Weights of a small GPT-style language model, trained from scratch on English Wikipedia.
Size: 8 layers, 12 heads of 64 (3 for keys and values), MLP 3072 tanh GELU, vocabulary 8192, 62.1M parameters.
MLP neurons of a small language model. Each row is named by its layer, matrix (up: input weights) and neuron, and shows model dimensions 112-239. Each number is 500 + 40 x the weight over its row's rms, rounded and kept within 0 to 999. Numbers have three digits each.
A block is one neuron, or neurons of one layer that tend to fire together. Before each block is what it responds to, as a language model described it from the Wikipedia text at the highest values.

Description: Transitive verb completion
L3.up808:518516467423516494479552515565542568525471508489550534496535531457524483473585566504501521540530424464500466501513488409424520444528563478493545461503482548501519502514462520524508498556533517504522476538476478478472457449527538493541491450507485551444482482448478494544539498482442465413526543521437440514527509469499526527534440462483491497539479568535455439522510545509487576478412
L3.up1200:454439429467501534524416520522502514511548478489498459497464492437486475525525480472517540500493516525464464533471529496508453491445503513456517501562528538522490476519532500484504566458431469515548495514524490577551506476529599395520462466459538525561487553565484510421449447517483465455639495452461515533455517435535539473512540582549514519479479429498473514541492581508455429526409
L3.up1701:422480580524600565510465509488474463463509540489473498466448475467480464498567524487499492573497474521489432476525500454495462489478579487450540492536579524476493526537572511530529468512494565511533508481515484459442515494532567491553475497487500536623506498484563555503481460551484521432562493521524474549466532434502463474466502490516538475481509541542518517513511539458386467458484
L3.up1710:490511402494539544521460510542467514535487495561492520490534540488541469564500535531490476435463548552501529568527499454454387476458522480484528513494547483464527549449488477463499503514468499469459526574536497516454445509495478457526460545492527533528443521471506506552552529539473519449512540558469542461506502443461512498458503500491450488538544496500511509445528485534488469532491

Description: Verb after named subject
L2.up1248:490488488557485440465453478482510533422453537427482516490530453515532475489524499470474453499519611490503523462509480493513520481467482456536511448436397524485485463479470447559540493469509493460556456521453539516535510505513524511469488477449504443534537526503491515475583496455470481504483471458487511467446558492415568518425525580446583509505465562515459535518509480474523445496508

Description: Article "an" after copulas
L3.up1181:542487478498518505510489493463489483554389480461500472494478612446554521525639530470510569538531485607508488532550541525482451462488571548435448469500483502468535549480534485456519553538533476495510456490489450492481534522433458533468537453470560502558388486498426492519464511519440543533509508449443566560550529509482497462556456512490518477484495510478402521508508545517467512431477
L3.up1896:506487462539575491553480503492494491507497439526522614500533567504425499499495525501544545542495506548560513554480551568547422477534594482497512464591528539405547543559506458488561538543523464530493519488508522446518444478445502473508561475508537501494434562488494481511491508524415559547507550422481487468481474477471459517432493494557578510451456521514538493509480560452414442513506
L3.up1944:519441537507475488466499487495551478488519476458509499517508557446472514505501539500548443472539494462510567543505509488463462478499501504506517434493450491510452532447525513503461460560422525432468463511534473398526502491552535454487505483553447523554509531502548477546532537493456525442571457483541490512564534505496456461546524535575477548481502415467476611563487484572473506476534
L3.up2822:542497470526487524522433508503508501523549490505539473482557408502486517507542467449509558453558474481479542381537519511591491457510579539515402496525485515504490482486466394506468488573477457491462491566539532468488550474519491542521555476555510475464411489500524478480531480476452475596545478508514435523467522466433429507540526496563471470452459502456474474471484554488482464496483

Description: Speech and opinion verbs
L3.up737:497524453575509468485551517459478532504481434445554500456472458517460509540502514565455535560527484566466480502497538619479517443397531488473529497534532485470523530484492456457509529494468554539467435527535456505550473493437521443511513514454520576570490449464535497565541495522570528448490586474513465516487506483499558522466519508505561432564556512587460528570483514420479515472481
L3.up2232:474532463536531501451452453520510471506423493523523501481472481452405502490537538424497524532500462484535552438505518505419455536472519525521528492485514534489547467434533466454520474452504561464496483423509505483492451557507522449574535478415490452493448495472499491549501562502496547455519498499444463540461501482520505574538454530545542365497517488478443497510463488440482523486499
L3.up2324:488472437541562538620531552533499546481418480491430455435445544418514464461559536428509502379454414496509405478593539581545468500443539544533482555476590434478522512576486540493470559450514527494514541511470445549472414507502478490495542502482560532517493514482559575516502498458435466500520478483497458529441509468521598450489609515499547421491514465496461448542533473479463495488510
L3.up2335:545488466558455529539432542428556476524436480511462503439474432490515451478486503527458530525544580502443454503552476452521530502488519488498594482467562474451554535553484481420465520487515543514479544480502520501442464430533517547588531481510493506537452524472525523528518574462509489460519558577453509448479490456555506514534484446542480553515513528544447466518562474433436491472428

Description: Main verb after subject
L4.up232:501473522551425473469531490495509537547507492455528435559574435519547458476529446509551507470480541556498507518477499565522529531566583475504554488466456509541451504478492531479562533540459512487510464452479458454465486436394547485467477525447547618498535529470524497481534515490485514503456529519464465458477515551545525504560479471431542451436542488496501465508481496513458462575456
L4.up526:460447506548377445424517473523483512524513489512488484466454497436458518583503500445491435452478474451466487496422477454487525541510500521510520489500477521492456527487497539472427471554523585551477510485567433445554476422497533484508456420477555561508470508446561479512545482541420396534534539450436491512455503453547436481589414490528581478489502494534536499478484476516507581378515
L4.up529:436522487486476578506515479521365527489442499466554485534532489444543466497417524440437462484469442560475462498508523590479484468481472449530482549521486496474490538524608499492566459494534455473507494487554449444442530510542474448583541487514482526574467509500525446530395514437464491494497559491488498460505464409489516459426403480463536513469478540494487517590474472498518482497441
L4.up665:535514526550616526507494484546500507525455491453521456474512564490513530508541511527537457591486472494527415520581508561446501558486438523527503454532538545435496492487457543466475478475567532542488487485471538468461464485488534522500540489484606502480460417524443451455516513500549462525502485447540461533472576530506592531483533503530506448467571513553519521551452447483499505469432
L4.up727:506535508574483451489499528513564508455434548453484506464490505450489558455419537448537487595569522472423487498453461531503493461552474444446504489527553506512458522505506452548404587462554425495539434522455516493412437436498503575492433494448551522511531448466474502456535554464524464457441482525552539448507550450438461487431486523511500523549494540459506466478528468476466435546362
L4.up748:525516469518494436494440529488460512489397459504501504499484538435472496477506522484453541473537545495548521500544453521449471457452599500512511476412532449490478587521511538465552450471534515468506575477496464485454367536555529517551491473467427532545467525442546558480509469528545438453446497523552418503487507503517504544515567452470532508469512476429495468480515478411443438506512
L4.up894:480491567505477376468561427531464527553510484490527501477470554440518530537495533500538483470457501487495460447540507496488523505480461491424557483521469525499451458522513613516453497460494520466509549469483504463528471483543436461524471518508494509582466483524521477468525463483438415480502563520482469491503553508548550449476458487543519543502483509550452543482451428364489523429487
L4.up1136:553489483457467462553512503514460498523550539543528503508450429476448429558502566491540478492612562487533452486493527562470517526503498519484479454560535599534521461532449527512483433493530426508532527534483598498428555555490521524488504491504493477456483572505490524523520601480452476500534435515563409545488546389455466532497469502546478503516544509490478470600499564496478588462501
L4.up1710:430387391488527536504488518528459550487464454539486481528486475466566476570581578461530522563474514524476467507506477521504460530508513346550509469527439498487485486437473494431517519512447506533525517512558496538532545501521488506468522436533471537575432436561440489481512552475565509467468471455598498486481518453485479501430488508522469461540492503530498469505484447466409443435481
L4.up2049:487447503490484495489479505534504503538464537475429493443508477445482524579604485552548445477488475501522443556513471509430534581522495449540565457464488489446592593462470511507544457523551466493519547505495484562569499530614486479511475477446497479501438512506499510511540495491498507491519533524582483543434492512487526502476526571540571498551513442504517532446473588459498535504440
L4.up2137:512450432475451497473500495569475476411521469521474510490475520475506554514516537497464470544481449515541402540521535542523463462512573498504483475481505394548448514459506465534483514510496442466531546494484540485536507519498548543486531463464527548526481490478467571447482511440478511433518491462468461561487564531483542533437422453443505546513532487508551463616501454474494530502420
L4.up2337:469520519574479489487560545420477449523494470551455505493500468525496488485476449496453468500504532471509486498508537434484536496476530414547533484572585472469471503528468513500506488538485504502535486523490528462494402453481457432573607471468497530451555553520493492480465463500483516498504543414439437550564507413418498522473538512477539485573473538554533454490535476497476493504483
L4.up2621:496425456510498482475457485533474537491461465505521547458490589605554530460463508527405487479463544499444486474514441530456519506579548468488495478517526516439504553513575449502476521505535536474446548486411503513475482510485514494523499489484551547564483476576457608486546508510488443455470505547512507327478582516500535508454508495546534425487512465513495518474490484456479475564461
L4.up2825:540407495598500460487434501528466484487533420464519450442473527502515502539596509464522476497539512498518412466555508541548483525515467526506490532560506519543455484492465546526510518563555447426482546551499412471500567559476523519513469491528433441475514508552479437555480497488533572520593455459503490526467445504497511471543442491511465439528544461521532489543487494465526547483525
L4.up2852:411491555440513509488558453513546510511445474528513365482507517575577477464477485474525482435531494513521532495543520528550567526517540482564486519557517503492534509521496500486478492474454508540576581450465533528443546427491548478520489480502445521494473521453454472531469460546455543416487426496469457524534543564420480534543532527495519544501565511518549540542595462483502561519504
L4.up2984:498473507466525438550451500508495486520496510517450459481499518483516479468524453560461471412516529563553408442473541460473535401486508503526565561500498496429512542548536555489523452457545550540497462467514421563448439532501588610483436497497520649574511484537489525494517518496478481559458578468490475418490501447495491529574505522527463461494540553511460529502510565454486483500503

Description: Before-a-number predictor
L4.up179:473465542491500520487499528539457464521481460458533477543444510545600505490522497526503488437487470537492472538478460483474510551490527500452537549537502507537489532557523579448503501534499551454513480483519514482475556459506543495484531536490544509496615460511521526551539532508553568507462497510480533473495449466477526478449527478486587499479474525475449568443486553408476460543507
L4.up191:499482455492518471478480525426539414446501488468597455483557458490464471533472555439519513518500576525447476460547458557539515471519515466515513473503483494468474529512523516439557565505554540537523540526483506532545502500438440467521464491573538437455527535504406506509494454536603455501542481526478510498525485453511460515425425444476460478507497494483552564466578506493492534454531
L4.up495:488501544534521508460487477487457534501491511526520457502505473462516467434515538498473519531400492517446447453500580507490444509484442485442504495541488520460529539497426564511562451488505477530487554455482511504595595514519500574465561498504520540532548612473517517453515519489491453539459463466472424542545565515531473427462517498484541465437512521528490482454557469479622518477513
L4.up523:530477509517561511460509563531523449478455457452527504528422534575527512466497508476477523494503527579503553485534511532493506431506524461590499482483520511498532542463462537533476540441459458502481533539432526459492493481525510567567470495430502579486539583539525525547495488484522483419474475481441501463471495466557397519466468498490561464490490495518490451478497495476496546496457
L4.up534:547467471545540519460556457464492480444517516429608538472521509557548510478547555461535469441475471523410490520461557515489568531438514468495492448522502436522491472488446503467549542486501575508481393492510492528537550542488561520526474525498600456466494430457549558543593476545504519578512485517485474463494492496522523457506456454594491543501480560428505533564435497470572460513459
L4.up596:475443490463521456476457557499525520498419524507576488483430551537521541472443433459537584550553409496494520525576421462447493525515551505538534514484529485517513503481515513476450512489502530513484480471430536435398528451567526554551521520523473500494443552514449455487486570529514480455488554480520530484501536533548489499455525510470468473575475453508461498472504425442510481486530
L4.up614:500463509567490443429525445504524508516451433430593532526508495530560535480463553497495542574490514468480391493529517481506538504571477534488476466495450520495453477485494524535526435508506530485533535432540489459483554469529514519505476525580521490507499550493498466520544525510431476471444542485559469499528477464561452500445519436469523489491514521571563508545499467469525528528557
L4.up741:513493541549513475479506529489507425565407440442427409480465583411499562524450594477548532497491496523494443488544508523506452467523480439498506451474515453436486584506524514465512494520480496522430483465527534497469450470447517515544498496495549549536470494544493502452451516476399518489541483502496461443522510459567501452526525525536465471554482529508517480497523524526543562528523
L4.up758:465447440509537506525507572542502488446541525449523513493424528494635503543471473544471557539563519482491448477528531569526465548487514481544526478542471521506501584516569544574556493537494528486481451537527507474466541461463543500488509492546516530492516605452520566470522475424565544471494418475488502481600496484543498509524501491533561432515469465540433634515530450514556546546470
L4.up776:486536492515477473519493453483471488590453474490570471509518516579436546467445440507526546500501573513471480556524564492489511444477568490475524470478508500548428456473499529558485518528514475497574493463402449494530516419471438471544479475479531493547450557548449487467536488520452423484486496492439434520554491512465485542472447510473567514528538515517546450494471524502512524488452
L4.up933:528485485516530537609505542498542456469512511462512506515599471509601549474498530493509438536481509568405477437517544468451484478496512484561461504522543482536543539435519605529515463516483495485474407508537497496545593500447517489492516502560546521576480456504470503529577499554496523505538398485488436488527493451514505501489556502540501475478511491527526502432556505499434471504426
L4.up1770:504493530456463518496482492467495529516518596552499445539447451515425503572409564532462553500489417594448464452475534575460516463477525511469460495485567569496522561538538488495492515533488501512477474482508511430489533479524535509500503467517515524539531446515485552477481541489464521482475487569413486496520538439554520519481463532518556468535505475428445509511489504527440487502451
L4.up1776:526503427526486442530487478437491532426439532419491558480507486541525521518473504522528507491483424471479508507476499503596536556541537454496529478513464512496546559587528491516514491517539501529584474503497527445441562479475452476518533544440502511616467505482446496439474484531501465406503438488549578475470499536496445467567513445497479449445522566529452589539543527468492513499503
L4.up1920:495525549515485489479478496497550496525478550497508478536551420494486530533432507424434494468397506551440501491527535533491494484504479543507525492527480514518463471494498491485461423503525516502483503395550567561456504448506536484557533496484488458449438457414467515490456540497527491548479536492505548535513440557498496548426468494564438495542479519549473424474473465524483463463443
L4.up2301:506470460447461493434507532490522554458456447577487508446494464549503505466502456490514586551524482571469534520593477465481499409495544459449542498482574466470420554463518527505520533478506563536551529509435551541566489501431467527512477536509576543491486532435441566535492466481477478452528581510475435537522529466526468494545581477518550425496516528493426519501541491467445547445402
L4.up2903:455456498517502482524443454501477518492505509479494558574458582555486478497486506461536466607574497502478455399439494439457500592481574504533499547490452511491461540471483480507535428573457509497525505433536471586484511513487541500509486573532576523586477472525478513452526496528521491428487465485479436452487506492491502559479492496546502385570491520527526511497467464489523477500533

Description: Article "an" and connectives
L2.up2010:480437506498512472430561442513486494549410437483532456443505540511538581543591499468544419490526525391542482503533532497523520459496518489552489460499525533558529445511547509519413526547480477555533425475518492492483493537470533532466544536487485596424454483467401481482515528496465527506585530530557528501607549484493543450502496457501493477606526563533513483469569464501557577492493

Description: Noun-phrase opening modifiers
L4.up255:438435422429498540406494423484447546510542490463534452544496481502522584482552460479457475417540476563548522483534451535507497544574561505525470426488554491521533486488547460557553504542532525512555497519499557497506485469510570565499489532540525476570536426404569447480557488527506491580503451499489486485572551520482472439473480455495472473523487488451453583502492487475475527570560
L4.up488:449541499538569537503496503482467528524531458512425439453537528430487491539633518540505526517521575564463536452519531507463503509548530549488509463515498498491547479468456514497498484569483502528499551520445473533504578577497501526488540511502459515548472423454485437429462505528566508537589527465434475544523470499512530547434435500521501546420519508455511415526513480532436472534487
L4.up743:491489457510529497482568512521479496512505473468434449494470504497419512473527510477636482520466573475520472455485494501454434505527562441542505476554542511518479521471486523530519605431447496570487516521478460418523545472477510541518496496455499451550526445514573441567491539547478514470569523451552449486496510455398510495530560451470499482514456494427545420572498453471459527493493
L4.up744:485477481464538445538561565568510511447484492434503392454456492486444525546503576413603466457515503448442484577469461501511515519519544494510596510515472500512494504499467483501494571457462555513462503475479492528515575362483465473529453510504475550565536453524501482480506504495563417458520495565473509452449514493499578539489469516427488460547535438537547502585503541527519492524449
L4.up823:550474571449408447530516494474512487550477477492494485525481589459477500490517557526502564514405507471604484481539505506463504493548550506556495509517464514524505536518587541453519490508478448494534572552508537481541522505464441445461454490482491492447425562547486468473589534468372490502507517485440485526465494499422518512488466527524493535493495549488446448516430540512573591447512
L4.up1371:511478486453496537515502449437465528519448463478531496505510488479549471525561506488559467468475536518552440422488572526489483481501443484492518497519521516526524476501493510494418482490508558448522530501518544425490444544439496496558514491530554479537494487480514479457468461520561578486521468535493513533498461490503540444429530515467512460458571525419438496476508526489518504563494
L4.up1396:497482450451525476438578519482459470475541480482477470511408478507491567499516564457499514526497564465514486450505508479499538482595503456539489471562460488492576506526490539485480479538509412528420543472528490432567467446507526584503573457504486462541423506534514518556440525426458463422574523468494519474490475515521534495517540487477492464497470527436526448483529486502452542507504
L4.up1418:519493489435566552542425461359513468502473482575582434492525486470545550433498511553500473477541477498597463520563539546464467469526537469506478495550509494456485499577520463402489555509454495570468527527493467535479522535485488511461536413485543454447494493464459468489556535509469520482482507495491459550493475475463473542512472501511508482452460497480469455524535404501480638441477
L4.up1421:455416499509491526564507449436517493548510577420502501502442477479537540526559484455543456439511535491552542550526539552513578533527467510460523418566584525448492516494521462515461501469466483555471543502473541494431490511460552543444551466554471543586458522491581500487508541543474555478525498399497453525449475462495411534538527526507499516451486554516530516561560487550460505483498
L4.up1481:479483407451511436579400492481465515486514472523461453503551535515523562547424546445490615461516553430523536522568485525471452497473493516501438537429514521504555491456476562449472495517492481491499513478482521468502527484460470478466477486580557534474452533411568497509543511518507511532563530483498474553479535494479559487480429435512571481568464522507507490443487529453491504458499
L4.up1567:499509487538504535499490469477574524458464543448430530457465502460450573568542531479465489510499550556538561491486450559495425496542501465497586542479514524498476505514478596496508482503458499462492480497487521536466512497472542479580447496489455471446418456548474537527570590507438473460488560448489531474487560524502532418523529488461515456562509519434478488543410520596481526440508
L4.up1627:422552501513534484488474458416427487430481467493540501509479472563448444483535519480526556511457521572477528549516507527482516497530513440554511542476574495439466444488446535509513516520478511413483484477497450463437487487472459402549536449500470568546575495515494534460557548460456510442574469521462490533492455481542529516490483490532465423491429570497515561485546558493418496502476
L4.up1638:459460506445463490497533434428525515490526558494501507479525465548513523534498458497505537437474425449525479556508451500456504469549491546499508470531455420498533559490509423515479552521536487529478415449496535513506515530504529505521596459498464524520425497483500424507475540481504461482494520434497472534509467535466400574543511455522511493450476462460455452565503483419529466455487
L4.up1724:584444465478494451503485467487461478454490519468471526444426503446505516485499548510484434563578545541518527515540490520521504499508521500524451477457489495557520569406342433511490565609475516486524517558477588473496511573452541519479477479486508524469539467458511512514477491463336471502441515462447535501475530491536510482577525477576554453524480564420513459496516512525514468441452
L4.up1793:476469499497588446508509452453517533490453475518471480552464486388513447572504504446535438491471497487494504474513491551553488499486541466512501535469498587482552587519510466514532465558496509483452519525454431429504485465526540537537513492450485502476507557550501463429544474512493515512552483427462568525521424471487497482518573479473487465552432541454504520500529488509455510462483
L4.up1827:445512514466494553532484518486537569507427510459575436441516568477550553486495499466545439535622554472486556500572536479486511465475516418500508478506472538476582515576501515520478564452483466510492511460510532470530557396478439572570568446538514519582497497542438486499492524561521530456481456516547500503456455515492424503512436507480465464520555479436449503485542501505483503507504